config.yaml
n_layer: 13
d_model: 192
n_head: 6
n_kv_head: 6
head_dim: 32
d_mlp: 384
vocab_size: 5748
activation: "swiglu"
norm: "rmsnorm"
norm_place: "pre"
norm_eps: 1e-05
positions: "rope"
rope_base: 10000.0
rope_fraction: 1.0
qk_norm: false
attn_scale: 0.177
bias: "none"
tie_embeddings: false
parallel_block: true
init: "orth"
init_std_qkv: 0.0445
init_std_o: 0.0445
init_std_up: 0.0445
init_std_down: 0.0
optimizer: "muon_variant"
lr: 0.00604
lr_mult_qkv: 0.4
lr_mult_o: 3.0
beta1: 0.95
lr_head: 0.0059
grad_clip: 1.0
warmup_steps: 200
schedule: "wsd"
decay_fraction: 0.764
decay_shape: "linear"
final_lr_fraction: 0.1
batch_tokens: [16384, 32768]
seq_len: 128
doc_mask: true
train_tokens: 369100000
steps: 15861
dataset: "wikipedia_en"
MLP neurons of a small language model. Each row is named by its layer, matrix (gate and up: input weights; down: output weights) and neuron, and shows model dimensions 0-191. Each number is 128 + 32 x the weight over its row's rms, rounded and kept within 0 to 255. Numbers have three digits each. A neuron's up and down rows have the sign that makes its largest values positive.
After each neuron's rows, "fires in" lists the words (lower case) most often at its 100 highest values on Wikipedia text that the model never trained on. A number after a token or word is its count.

L7.gate217:147149104132176084088118153121184142116138132177123124136148092075067152153174096139094147122134135126115106153124135097143110101122099152127130125103114099124100094120181191138154101082067119210134128135173102136184096153053113144143150125122063173122177150192136188111174087144132121067126130099079119147088120088129059138103165121129124111114131143172072140106138177108120099076183165142126140078145140154110132089125126116137189193083145152157099138146109128073108122155140160170172075126127199059144135127126193132140153098106174155135139140094141103179133159165055122057
L7.up217:130156141120124105148123143106092168130120144126120176106157127168090075164054133078066110121141119122141126128149111205122106124216153094068147122120094175156110179104140144110123091174112108157094169095159117132112129123137127078125101177151136185109040146140104162088100127131166157178136096109127077094115094123118085127089140125127130162159102168119151147098141083155209084173146091149103092141103157135071166178100125134084152147098139152191066178093123092112123106113163103145138150114097134098176140114080128103107094188099118091113135072134079136144185207082175146103
L7.down217:103153150098147138112068109153104171140136137138165081135141122138104084133117108110106180088126081103154167086154048154179138098120182097113218078099127173158081152073147094136147132089192138094147151148119144085110131114126134105111203126121119160127128113124137123173150135107047151110162153088090123123073176130112126148105115136061135094146160196173124100173144160184163094225077144093159129193119150120188085142153187130125134131066146137127151151158069139096072118161070133110147117177116126111096132134124142127161111160125170116110124160091146099145154103156151139091
fires in: "from" 19, "of" 18, "at" 12, "and" 7, "known" 4, "between" 4

L8.gate81:108121105146097113107157169082120110131111093182073131088084173182130115110097126146123124187122169139122084059102104119137109170053103131109136066095089114191157136133089092135146060053196157118161118173152124126105175109152124190093117152138149138080093134142103026081129106114121177140183104170143191148132125133143102119137146135164141090091118158085134170147120115206172152149140083139096118155119144106125221131148118128110106101138137107108124121139122129151141139189112096109157127119105103108105093141134118121177158133120180123123110196093106169167125114081062172088
L8.up81:148168128171120185126146129148159157068173107091136216114095155153159133084133068158106146098121148148152101100149100105081106148146104104107095110108111144084099120084107089159161103132139064101095086064110069160104167120075174131112142157088185099160121165131121079131120157083102174146163125148154107099126132149212193131125182166096149143110075141103140153159111126135189132116106152085124124094143158145059137098149166119116103102135156061174095113132158170105110144163133140156102138136132079093154134129145137233149201100138163141091135110135126111186098158113078152107
L8.down81:125148202182140098039115109152174126172153143080112111105168187105130121114160158125188047112155127071072161157127100178141177137113116164156143126121116109074108082123073164097164176149132044140121128109161113084119135082149174091085093169120160151153136108142117045143185173088114143143118088115167175142158097131110142096101074153100165108078135105115128119103104075141121169187141113136137141151121096121126150137145148133111078117094164118149178132159081082114109113175090138149120107118141114106111182161112116116113121146182201118082105143119158155111097147114170067103
fires in: "to" 31, "would" 10, "may" 6, "also" 4, "not" 4, "will" 4

L9.gate186:101146111141193136113202108057105112146172140101153111122136098187094119179094151084073127130175145096141117192105152099076124122134102219128155134099130172147087131129053120138183137175146127132137098085157117198135165151115109152122069121088120158099091171090149113084083106122136114150141132167144130139155126114185135157139154138094083076074155104096044127160151134161170140127165105122121116150191124099090190105169135076083121105172129146132060129125129159134127188135111103108145105124157112079104070107190155132122128127144162095131085164152055114104161129158117144114
L9.up186:121113197098125164160140135156138127134151151158131144157120153104140060085138124108145140126167175099121072127137144171091097106191162162146140064097119136141180129079083070196179110128095066088145120083120170157114138124070095104120117130107167151150126125108103059143117179096116121134108110141185137057142100162175116139138137134090162148159119187083071143122100147175097107152124206129133155090134126085060096179115139115130170148123154082183119112171066180109083149140082151143115115088134169100155144183051110144138146105103140137110133136174067145168110166152127112098
L9.down186:049108128146121143066169126091132127085120161095107167116190138105081152196108131132098158072135171101129141148115139119102170118053127100078109146154138104164095101131165134125094112096110123136100135126154076091191148100182096094082143112160179150101105139094130130134174125096183120138138170162083113111105092127082057112176143150023121080102142109148053133221075070125124132160132146155137085162168133131087144108152135152165099106152173100159123061088111134072145127176134093097100136166129159175142120109135167102132122143145187149109123127133184124113145113149144125148
fires in: "would" 20, "s" 12, "re" 6, "is" 6, "will" 5, "could" 5

L3.gate85:148116119109094177101094143102142159100120089077176117074106132149117088141116168115094057134160155054156102128085121113097163105105125159102066154166128143134153134111145075137161119110081182116103099106165108125144126124132096114119081128123107110150074111126116105086066117055097152058119154142179104106202104151133127162159095154053190154136166105084138140145090065168122137119079092129099100154215140125156145139119104077152100106168160160187076193109099113145095123114090102104133131124113116113108167155135156113165174098110153112174120185115149096121072121164118153196
L3.up85:134156122179128114140128125117107156134193200095160140135146142088152152078167136140083097131128129125118090140136148136097117055101098138142097119058184084127137097140096086107192129126141124182101105109110095147128153117112089141098181160105133154118087083157104094083051148138168075104120081092138088112125102116197127141148071070181171074111164111122136110121092152144140143129123172087119118144117048145157072181076198054170114119123147098082148159109084116113108086147150103104099138115118171150091164130156138140170089159155164113181151157140163161112153129152074136068
L3.down85:100116089141156110137083116168094146146144063081149123108189095146073146144115156122114107119137152169132121077082144101086142161117107123151137171175105111107092139107158156122147139119142134146123125066145163104177140185105155093172163109158153165154081069110113161114102141120100159127095120148126147055133145117118132111133145141000130129125148118182128165160126140129131086154091192143136143128179129140164154141131115124151112117168080123172162146118109150153114098083101093115089156181092124076114108213125153153117168107104150159133069208139151152087106102071185137167
fires in: "their" 20, "not" 14, "he" 14, "have" 10, "t" 8, "they" 8

L8.gate91:138157072116096148123195097131119141171154129140167144062137142166141076127118133156177124090146122137127126060147109032109148126164048133119127141157101108122092094169130151099098076132139122150163139136131086183203145132153160129160113107117101096082090124100178160163136139077165088157195089107109147143178116070085182139080095123137122079162142158094114160179122110111115153121148178129189039101102103140106111141142123116141201140155158145126120139132190133130124176119146155099109129081187157200142099097087177137149169095087114161166131091140120119153141160143151170131
L8.up91:124129145108136166141142074155091108133213102119171126098158116181143126129092152137097124121130066094105149120153134092119153090149106152172199101163167142117163147061143178130098140163143140102076146118169138176167175084137133105126117149133204155131126058072121138133129187094117171154181127078094122108117111108150107114090106138143219177108089108141118103162143106140141145089059067124092128144152137085130163102102118143115173120157126097117141116138151160137166070136105091101146148150098196141143142112138138120074121169128095070136069096056137106135135182120177218095
L8.down91:083089098114138113134167110142174128116112049112106137086212090192135149093121122122103149090131152067090099116074137112198092155133146120143107164072106155043130125157206091120132150168091143141174111083137134045118147124113113130112103146133165150128130065087094140137113130110047154189150087138162124143128124083076110088101106116190178123132084104147097104154133135133116158220113163165149123159099139110097143135162142163143082131141145108175126130124080134136196134146179098115157145107189146125143102177141138098100149140117129174123159135104124130217152102121122129157
fires in: "of" 35, "known" 8, "sebastián" 6, "nebraska" 6, "beijing" 4

L9.gate267:134115153150175085118152131164157129112150140115154145117137069100120149113148186140102106044203101140073073182098119102149128195127084098158131179099074093090072120138150122136117139140142079125123125181117160121115093145089109125086141130084148164094141228125131197161110110140105137213121197133097141109178084119078109082186169157166138110149087130110119111141124089170120107179140108155071092112127159057155182158128106111100111160129107135146096134138129132140124116148164131153100177197177126115181186136093077120145131098085151112109130158151159118076116115107107113130
L9.up267:058123088119117141150144142139131157074190134099083150078155140114129149134174150154151115143131134123121123078148112122185094116122158124161104109132162148100097126101132102115111152148051142136120097132144129115114048126168142151105170106080107116113164202131064136094078135119115158141124092149133108097170136077142186180148176134159141105119165145130113137081127146146184088074132115120226142177170090082093124167120060132071098062210098102097180073101154145104176168121183111115099151132159104107139200118148090114157162134165140124128085078095103143155137116107110078135
L9.down267:151154132161087115066088171107149099120111128147108170100113146100168111150151128119166118140157154151167185071143108135158193164171175164098177078125142099106110158209107115107177161158117159123164086111121126099089112127114113133172101105131143180156113102137095112122120081148085089174211143145156074078149130062119114102181180101131151111094136130146101078126160129138162117129125103140109123144162164083158167160089104087224127141055077096138060142142134162131128122153127123151130138158138134162081150159109064127064117098081127129157140111106106098114068114105050136092
fires in: "an" 17, "a" 13, "more" 9, "as" 9, "so" 5, "too" 4

L9.gate228:135069154103100136117141089134120141200152141108140143108145052196069106123136167175153116116169138146127123164120057135119120141141127174109148126107157165142073146181112148053151160110144147128174164120105113138074132074204192132113095092088076159131119136156197128140168077163110217157117169120142091130159108087135167197185098140122106100115144087137167089103147145145098138117135165123069099163168090125172122133068123094135151150120156134112096185123184127143136143080125099144127105177134143107176115152149115111140152099093107089103160114080148112163084190154101116169
L9.up228:174090118157135192122155148125116142138167168117115184166095100118151113111118072067153146130140137172136183122120046175174119091092168092108135078107142174147129127086117107168105120138119102099150063172106128111118081093163141176150136134142150197142151090153104147182139143091113144172157145048092144148190118076135097120215112113158135150113125210175092145115108154166122107141118115119101197130054086090141103206140102147141087126114130101155136100126144138098123115148147104127119088112125095180160119144124120180109108062136111124112135047138131115165103092166142100181
L9.down228:140165123153146112132133071162165203147135108113098175139122132171144123159110148087160175106162139141153100090109117115128067158148149114134095143108137142135135153126123173174129154195087106173186114151124168158128132104130111102004118132154185091111099139162123070125177134182104127067067152122174096115118144107115107146089133110162141209102174157172046063138153084150105099121121105116127178158148142113192139138119205109102156089107113092112160112091132145085144155155110130125116130196115164118125115202134087171097084172146090129142138129113137177090139173124111105139
fires in: "a" 58, "more" 7, "so" 4

L2.gate309:143142172164199129087111166134116123167109076167098110135138099118179136119165068160072147115128155160139141109139139178121156122064154168108169087146100168121122121060144099072128138078115107121133167172132160114149088139201176107146102131036154127119085155125158128107147137141077134158145174110126201177155165137150119171198180126148132140156146185154079143178090142156141166138120162084100121111134113121135112057118120129125083125140097202100075145155076173140118135182174203111162128153110153079120146112149127142180071098073121097107135121097115138110099119101160140141
L2.up309:164118142158189112091125126070119101134100127213056145140137074152101114147201141143092117110126163132176115151132113180103143101108173219106156093131106165144160129106143170078126044076133100172166148135150144130171080173237132203137152163046125144115087150126112112107147159142076170199155141128093175187104129110099103159131124148121128124125095169150119135124102166175143113132127121125105169143131097146118101122153119114089103113134129177072129154127119137121108110180125153128138120152091144122092089149152084125194165087115173103085137147121113147113096111126133088067
L2.down309:142111102157152082098163069079089115161119129164126136075087121186163151074139153115113087090128173122115136143092080125126176150129134156093149191124127171145123148137170170106188090133095085127122164158158107095107207138203163112135159235075107141134049123062168151120120127122119127098142120097085175109098177096145137126131155139040148150174126169169107139079074158109220102156129162156108184182093098139177152140122142140138117091159147178115085125092129121146153151165099138138106124147146129180109156170087128148154098121144120126158097131147151149130099137113130134109
fires in: "born" 45, "met" 5

L3.gate205:137059113145170149094121140071152130184080134112166144140094127155152098158087136133107122096179135141103137148067180134082113207067129129158063170179141153194117143089104123012148127081120084114114096173100138104161104128160145137108095170115124098113115122161161149152105112145131128100116148176106142148087104069179156114131171108122115083105172197115091127087164116126113138101129081135137159110179117094092147129079143120139128105144081078172084094122129146129163067128096150091156192125159112073192145196114066115180098090139136107140117121152118121131126165128098145147
L3.up205:178182130123139094073160123121115149130072106110105157123119149165124012122167126065080124091103146157176098174087179139101172103145116120134088129142138135147111095085101100125115123109109034107119148108106096116140119176111179129125139123132126112124110184071109156171128102181091143190075107127131108077096139107173171097104157179153101194146145142120175117132172111145150155119130120089151169132082110109110176144125120067108178123149118120130104119070123064149130138175090148079065146089099142134111156152143119116207163115057126160142138128125182070177131156131088154127
L3.down205:115084134122121096093092089061105209109147162127153121173206151129176102125059151123077116078141152123194133124107107157149138140120170131150140151121141070159103178134128138084140128156164108131130127171145107147194119070110223120148164163128128162148124083177199151131191106108130148121131106139103066107119121064153101112099094155151095133145106162195145106139137132085214127146109174127114130159144145150104139176145130132110143145127130188144143145145196132118181105126083145074119138136119119150132128157168171093066141105144094066084152161169140149106142123085180180145
fires in: "at" 34, "born" 12, "age" 11

L3.gate332:139128163215101092096115125075099177061159138145104185109090155081128131105137123169085210171105120063134125133166092145139145118071137072134108102147100126090150094103141048154180146090085100163108142071157146131156150129149153104087109125127119130154072142135130125113103142119167127136163145164151132104117179082176137082132105164115108139154130130132150083155102138118096129117111135096097073145185103143090156124103137160123101128103121120146131176082129178055072137213139131080131121127118095093140101145082145175167140139179177158109124153061132133095136117070050170088
L3.up332:148118160162132104129160132138104153103115133139159117126116140136158160075115145152154149134107132128128131145109077117173158002176095147088101108117138144083148123094125135132146151112096137165027166128147110112140120084118083051092111147131124126184083147102099040117125153159158107143096128199218096097123139119155125152111139180087150068178160187104211143124160130126139144161151105083090100178128134124142109141133179141045123113109203118136134108128099108120078126160126136109145159165106155108090106096119054163148136146168143139131178123094118142141091131128054121113
L3.down332:132196114144124111078084132175132163133123061033152125073141211072118126162095125073104188129173128094047162177096106130144144086074125122154131147129081130116161074124099153133111130107098094152058173147178176104153102153150125134115107149182138187174149153122107067119131206123113172084113107102142131107143106093072113151129103109080111132128096153076095115095090089147103120169153058086121135158119122134117131138147156123138082126134169129158111115131122131066097139156156147124047066123108116106080118132105111176130130133162159080159071114145122109129137098115136130119
fires in: "to" 41, "would" 20, "may" 10, "could" 6, "should" 5